python train.py --n_layer=8 --d_model=768 --n_head=6 --n_kv_head=3 --head_dim=128 --d_mlp=2048 --vocab_size=16384 --activation="swiglu" --norm="rmsnorm" --norm_place="pre" --norm_eps=1e-05 --positions="rope" --rope_base=2180.0 --rope_fraction=1.0 --qk_norm=false --attn_scale=0.0884 --bias="none" --tie_embeddings=true --parallel_block=false --init="normal" --init_std_qkv=0.0222 --init_std_o=0.00556 --init_std_up=0.0222 --init_std_down=0.0034 --optimizer="adamw" --lr=0.000642 --lr_mult_o=1.11 --beta1=0.95 --beta2=0.95 --lr_head=0.00619 --grad_clip=0.5 --warmup_steps=301 --schedule="wsd" --decay_fraction=1.0 --decay_shape="linear" --final_lr_fraction=0.1 --batch_tokens=262144 --seq_len=1024 --doc_mask=true --train_tokens=1342000000 --steps=5120 --dataset="wikipedia_en"
MLP neurons of a small language model. Each row is named by its layer, matrix (gate and up: input weights) and neuron, and shows model dimensions 368-623. Each number is 500 + 25 x the weight over its row's rms, rounded and kept within 0 to 999. Numbers have three digits each. A neuron's up and down rows have the sign that makes its largest values positive.
After each neuron's rows, "fires on" lists the tokens most often at its 100 highest values on Wikipedia text that the model never trained on.

L4.gate1767:474517526508501506485511466515496488489523526448482502477480509459462501519536454483518480534526548504495495494493520511464499412478544511519545464542481488498463495481503496516471493473485502517500527508539499497473469541468528447556496504515440556533497490495462549509478496523522546484463492492545463519519525502498555451556496498500505490491508473505509511518534471424482511481505543469493559495476478531508477485534510497514516490558539494519489470472504491481533522511556499464498477502489454516501498470488498521506484506495495485492476496528443451551463515506495485460537514482532457515496497484519512501503494493464481513489537511513492533493491513508512509542520491520482565515501513562495459497498484449482540509459518479545497522492483527479476545480507507
L4.up1767:517501490491505531485479517479539527502523548516478502463480494487493492512503517501504544497501496503501496522508478489548502477517464527481538488494525483489516471433506516491514456498478499487478515485533486462534469507518540531478529514431465557465505514477517517473462508510505516493506463556495491523529502474520563533511512512485499485532528502459580509501487493484498480527491473513504503537490497529545464495493484471523468491516527519503479497521487504520505506487518484510493501553465492485448563478504468506485519492515510494503517505529473500484467505506503482531516471482481456495509518500469499502519457514535451502479489506503468503534522527515520538496484514509490539528496480498515524501509488488471498540512507457483541484471506494440509505501467520
fires on: " by", "-", ".", "?"

L4.gate2011:494442493498511537474467523501522515463485488517510450435498483509491509513515535519484524518499439482491514501518524494483511520506512485502478502493495533500508501508539487487491464510484575492471538498466494533469468546470535534480473530495484521542470494496507485481531504516522539496522476563448487509504511467481516474523504508506525526487503494463512498483486483516504504461509481518467473487481522472544499536521542516534510531535470525494463490455501541489450514494520473514474483495464533502475509528506504490517535509487508543480507485484478451420478521472481513512525498494519480502481541478475470530452462511493513531500511522494517494486534484491474504509483496494509521487494488512516505499537457531528532491480454493512505485500486495549546516470472518
L4.up2011:471472444473535517474485518512449466525470458543498460512501518514486510483503500504457559482491463505522503499490491476468531539498505458524499491499540489477491538501453498484516488530525538505517521528487449513505497489520514520505485512493472483503554545465476503511512501475503536489526503505490525470480513439524547506493484512496495540477509491551515485495551486507499461554510503492500472548504484502478527470484499510508488473468499491554517520500462493498513517498479476511468509523477506479504488515472474524500524542454487530481455547485481489501518528451500479507510502508473500505544498513482537543481484519512494506510464478536472467480490506454497505497468488465515517480479478535493513523485508490492492517486496516499508460513482518461475446509550507
fires on: " ", "0", " Real", "ov", "qu", " |"

L4.gate392:458530519492483523482505458489477536543490472520510486501519531489504507487529503495494491479437511488485491519456472453508507512516521474509501489502497513488516487436485474499449457515539453498476502484467501526530487482521467487471500543473541488519533498516564445513499495490473497549517547534506516458482508555501455506480501521470474472507507501514488476516453496492482454512507496485490451496520510480516503464488508499470494522466513508502484481480482517514556501496505498500467469466510520499507516519483493495481514506494489519507493478476491508506494491542488497501487499491504465500448480521502487475502494508557510481468463492539466512508505487439481484498475515499478498490487507482469521474513472529516459507485470477481524533505527500496546504543470510
L4.up392:510520513496506468532517474478472485506524514519508486502512522482529495502522502485455499519499471515503481530519521463463531519493513471514504491509497530504491506474511486491537540433508479526498502468483489507447489508481497498484505526520525470535493525489510446524481554510447538539525535481517533472466563493495524465482483531506519499483504517488441466565502515505509502494485515464519507518497507483493529501455500492469485489494502536486487489522480533500478448466530475462484516499518534503470540494494456480501454488506529486522505480498512476505472467509475491501498517484500474536436483580516468476483481482518457528472475517499539511498502483470532509482512486498521509494488483483506520495528498528494485492502494478487477476495492477451520493477520531
fires on: "d", "D", " D", "S", " d", " s"

L4.gate373:478461523492475450440509507471508515501506520509456516500460553470488502495513535511474529493527511540552499510537500491480525520478499526473512484489481508504465470481493515467473475495485462496493515417512510504519529488478488503516519485476516484498509518495487476510525486511460489493519518510499487524543496459522503510500524488446507522482490501488502458520475497473526518516524535508521504466572489486478480477481519472471473522530535499501533528508491504503496484489463529462524487493503519492509520533483530491500502510439515506497488496510488460487471485492479544509492500528464526520511510471524521498504501525537529480448510505510457479483484525479506487549522527471428470494513508490559536530534487524483484542508486481450524494513510516516504440536514475
L4.up373:519518483520494480552462480513466458501489484502502507510536511518484460532490502510492517547487463487498534475483494487517506495513511526491477477466501502479501511517522479471487491539509493494516484518523509484539518515517526516489519469534469485466495498482464455524500496513479542492511516499488511484484514477493509523492489477477517499500525545530514498496443458526505482461519536467554493472460473525521493499474467517501523494509506486501522463528515449501470474502498454467466538602537495480453530537541509485475505448484523479519503551527486436496537524450511510508527509471489490531531469537509477485507455488541545505479505459499488473550479468529476463463491518506518519465467527492497484519451480522537510486495502558524472475518541502495480498493489479
fires on: "en", "ar", "n", "an", "u", "e"

L4.gate400:506509535491544470460473479443470494464497514505470525482526495504464478488517475503515503530505482481514531511485502517462479509508461496479522510480523489482501479512496503508507544502474545532504508485546541509500450530481482484498496503540469512527436523513485482500521455493524469480526500497470520484494481498478530526535499491454537492512509497474448491519509504471523513494489528502505471508510486519468473492499531539515476490557463539505530496531493458505502512497510501499499494502506451494468498471520564477519463503521503515486532505539491528464498506516539483520505550492450501499493504499517483488509489489511494479500480496536489526548524492509470536510508502507498501461496500506491524536510474501486520476464478527474473463498510512459568476533480519
L4.up400:491473531498534511461495532546516479509480502509479517541534508454500483536522517441515452492470495521504494493519512467471524505529544505442458523533536517541476494536500536515462451525479534532504541459477501513496519495509512498504514480519554477486523501484552521558478495536451500479485503526471500501495546521491478509540485507488494492505407471461487466483521484531510488466526483486493515480475472484535493495490528517466529510482476504483527499534552477517507453517495495466514491532524519500488479512523505463515504496482522475505527407513514486492515512546520505472511522476535499510469514475557523492472515514499513537498497477540489453482522475477553524496476482497510533534466470466492462501499521525473460494512503508529492510484539504503488462497494523
fires on: "C", "M", "c", " C"

L4.gate1684:551499500522496498498451542495512496474519513455557508475494474513466517501495560500530468514508491516465499514531537528482539479484476456531488464499492507500539515500458501488524473494535467501500522515487452486488528533505491536513485486487499504494526550486503518515510486461496494520481483489475463508499459511457530499463528503467482485536504523508515468534499495479564535486439525505499484481529493486545502494507504538491532485458442473516460461509444501499494471515536477508558537525512486500504473505550515487474531511483486496509467484494506497496545486452511476505512508510413526545487496497524524475470471521554497491480503474508500515475492485564471467505498521471540467475507504524431479462497514480520517473509503488493576510516482474562495517508482502
L4.up1684:509543454513476520496538518525507454485511531480494470526474459504518526533491503471525516459436504518496509495520533531463512497479499512490467510535465490494492547545569478508495539458480490513496549486478492518477504479472452468495503483507488501510481504523479490476538496497455532482513516491472509443492481504527456487479519484493524473455521441490516508473536518535488495489524545537511466489507501517462471478545485458494475540449533462521498473467521499531539499513452487540454521509497516492497475491504515496463474537528510497512464514484515454498526469523504454504458501477502520497501458510492502486542504538528496499523487522519472562479482535512540519512488476525483520484503468496480516480530481478513505520507436492527517504518505467491504509507538511
fires on: "4", ":", " Ma", "5", "Grand", " |"

L4.gate1044:551495493553479506511461521480483515531497500498525526494500487513467507475485496471491489458481464516460490534519504478466554493483500483465543469507512516522508496513483505474496459502521485527484526483551489501507471546470541467493490493506484482472527540586492476485502539498476504498487510506457522508506521532508476536496479538481512475510502500494525531503509518487476492491479457441512504494492507510500533524526507503485483538468529515470455506500518485489444500492509475459559496518493511524483520535494521480454475536528540521497549537492521488469545463511501526519520495442481471478532515496514501500561463544536487495499486488480496489467517488503505488528510464482521476441529520503546457462474449471480458487502496493472539543476500525553517495506486541
L4.up1044:480499453494503479500508528504524496528522492513517515499520474447470489498527478509517502500527490500484482471486501507530520473464449510556448529513506504464513525514529487547562429517518503488480492467517506523500472528509482485523487504487476480530516472489506543464500461501480454485518511499495500508458504556538501458501516556525494525483511509507520513436543511513505491513496493458495565482479488538479458459499484510480487502492497502494502504490488496486486494448502499489533479480523473525487470487470524510480479503529468496506518491469499499528494496493521508533485477495522506502534505474500484492513506513469473507519480477503483452544473457493467484483488519450478526525451535552520502484489472512491517488479508524529503536483478482530524489473488501
fires on: ",", " |", ";", " ", ":", " was"

L4.gate1198:522502466539505475499508513492518523479480514466512435496497519483527498493501531490486549461488485468526472485515487513521516467472517502483491538502505498492458455512472511472538542504471495508480521496499553447519482517524522533475490511523490450499457498468473518542522438533529504495498516538468507485488514487466486479487486503513459488485470471528506492504490506479520496471502459503473510470538531468383530492440505503483527515521481493493517487436500535504472543519522526475504532488525549448490514478489525470488495459519526505538489464506494531460502492476486452498538496524504505443511467516516475493492473488459496492509576508492467486517538489494528456484497483481511475461462525506512510484537471524520511503478478505558464488497474526463501475520520499
L4.up1198:522492502503509549502499484547482518455531519554513496455532509495472497524484444495525468514473530479525529539464455441515518519461515482485504509509478508497518519478491526509469471487516510524505542518522523529545464522527494560508494491520423465488505501495470502489468546479484461498532499489515517555475495484491528534517475520512491500507519499484499533468494506515524497523496502509454493513516517488492487508510464503476465519411429505525494493462460491509471490504508493504470481491536509502529525506522517508513482517470468533530523509506492495489509452496505501459493495523535510520525531497485496523468512492499487477531515526486539504540539512516500496470501451507506573493470483467503521514504447518489473509486471497507524492437517495457503495476510487
fires on: " |", " ", "|", "un"

L4.gate215:496489495503550470521501442532529507461460489540512531511479472486504494522491497467481457528486518525537487546479508483472459466442514486516501525517546515523508488514510502459481472425495469482503466525527472468469520494480487488521511505514526522511532567492522499501495497465528483512510517483491481483460461507520501518505540511485499491455483500513512493532465530540476492481494499515481511538503480458524482477479489498482513483529471495503504479514469493516510496545493452520545490483475492503484550535470467483482483486398507489505493510506496487445487517474509466511483502527462480526473475485532507473505500489491454526518459496517464508479482506504568507562478494516532474536504502531505511478533502527533484504502537490512477496531541550473516472495496496
L4.up215:480500558528509481481523472500466486522538485509502488491481520537491501491519517503507481481531509496487460493453506486452488496524461505476466561477504496464518505525542460486514535490504491504518492525506512502490526475459507478472484527523507500553510534473467493499465525492497509504465521534511466487471486559500492464498481511498519490497514477510550502504453510487536496470494492502478480543515494517486491583512508495517513522442447501510506524457503499505499502504507536518510463442498532486529492484512514465481558522479494524528508471481477507507485446467533482541535524480463493490524483495505510469515528509476461490477484474527490503517541512509505477500509456525508452515477499462534515498521527477512489549484477483479492525452530513510497517473519528
fires on: "S", " An", " came", " went", " way", " as"

L4.gate1005:478484480492527498490517499518469477546483479534533477471529506518494508545507531492495498499487459532502468511499498474570514466504502471510508523533460529562530469517459488516531517516474533493444509505531528514507513503463493493470482487511460522501493488484462525508489504567480508540509504525484474526488522457552462520536499490453513510504507493492531484507570510457516492478525505506490508465521515513484484476511502483465527534489499524471491518493492531555479491513483515530498557501518476482476480504491452492477496485509550447455461477456519476474501510512464495488495513467474484486476508502513515497524493522470510517485520479469517470562523514512494514506469516528519495463497511511486505485512484517478530449491511445490489514486501494513509507486482480
L4.up1005:482538516524513518455531454511499500521516553462520490526470435449507535521454529503515504503458503529487508516556525489514489517490510444513499547463543486506517474495486452506519534530509506501469515522458530542494510507497568498508478499570515468592524468509499498521503531538500502513522511511464527516479487529483487445500558517506480532516497479525520505495470536511490515458514528516496463479479560525495505490495504536527447537464500503513491440480486510504503492538485533495549509476518534533511496471497478421465478529466492483526497493518525477552549508497526483475492509515550543513526483497488460494512536483436537549493484500542500550518479477556516492480496457527498534490487508535504525494526524502516543471489520530469510535460529474518474520497523496
fires on: " /", "0", " |", "–", ":", "1"

L4.gate286:502548479515498499523486501469471504512492489533509455533477444488523480536459504507503468504507500488519524452472528468493507481515486509540520461460499506463502467497530472502516523489426495495489565482444475518522490510479483509476528499516477518441464476505486526514495422528512480493492512537477498485519511481527509533516505481485505431558511499557526525501535491534470455481504488504463532495467511542493575486543484515489546501534478509504504532482492483500505504497516484541498499470512535530525478521495507502508456487548523460483485457532486497529469532459461488474516506508505489517532526495486497492539522518466546505476506514534475473494523471482487529519471524531464559561468494505516503476496524553464560482520453499494478469491468514507506516465528475
L4.up286:525511560469541493494531505500524517472502488517513473510530486497517519440536479515502426513515539507525459473497474508526512497487483496499432560465485437492499499504478486493514548513484484495509500506519518448515513551493488506519479530501513503558418517490491532483484475492502526519529503474481456451486497502488502546504504516457483513469468492515544459511521515518517487481494460501515486496512467497489480531474498511479507507549486508465525502509513483549476496459504489507493506491500455512507538481482467499456507514541489519492538524493514477535482494523490497524519506504500514446470509544502504564441471509522493449507491514524486505508486502517531462490507490491520500481478551492527502547489473521466555490503519516480508488487492499487516514504458496
fires on: ".", " un", " Al", "-"

L4.gate1951:477496482470526452487502492457511473487528521506498553479498480488482501498458463502456514510526526536487470473463506480459540564499492522495483445520508511490525492487519512499478509509482512468538523508503540510487534505493511488513441456490450474540513517500539561488534501451506527484500519553513465457523506479511478527494449500527515488519478503463479526514502533488494552499525493488480437509511512499494516507511487485469450519462501478527522471501522501482521512473523480501502549468484554466493500538510529528474483520487496525481485481471479459502483487534449507504498500525478500526471480452465480494521449534524501534494470487493481502536461482489503517487452486517479501467462559476520474472475487514474495511463502528525503467507494442533503493527476540
L4.up1951:492499501484516496477522495507514494537469486525502471452482513560491494489511471539448448495495500473500494535480482506511482508526526469523488516522524537452520517458529479494533488521501476484518476515514532487473485509486516502480537506478527515501482554503459446493479497484469510462454508527531468450476504529497514512488505499507504519490496501529509497500549497484476529521490516492518498466513505532488497487522496532483530520496489557500545462512515483512552466516526495548487478527450520496479534506491485502478516470508527485481518530482500461485475457515510527459516507491484527593504510547532542483542494477512544464510508490502513471517475529474476558533500471467508506455481498467473511492489528555522512521530506489508507539524505529486470546540520515
fires on: " d", " S", " s", " Med", "se", " m"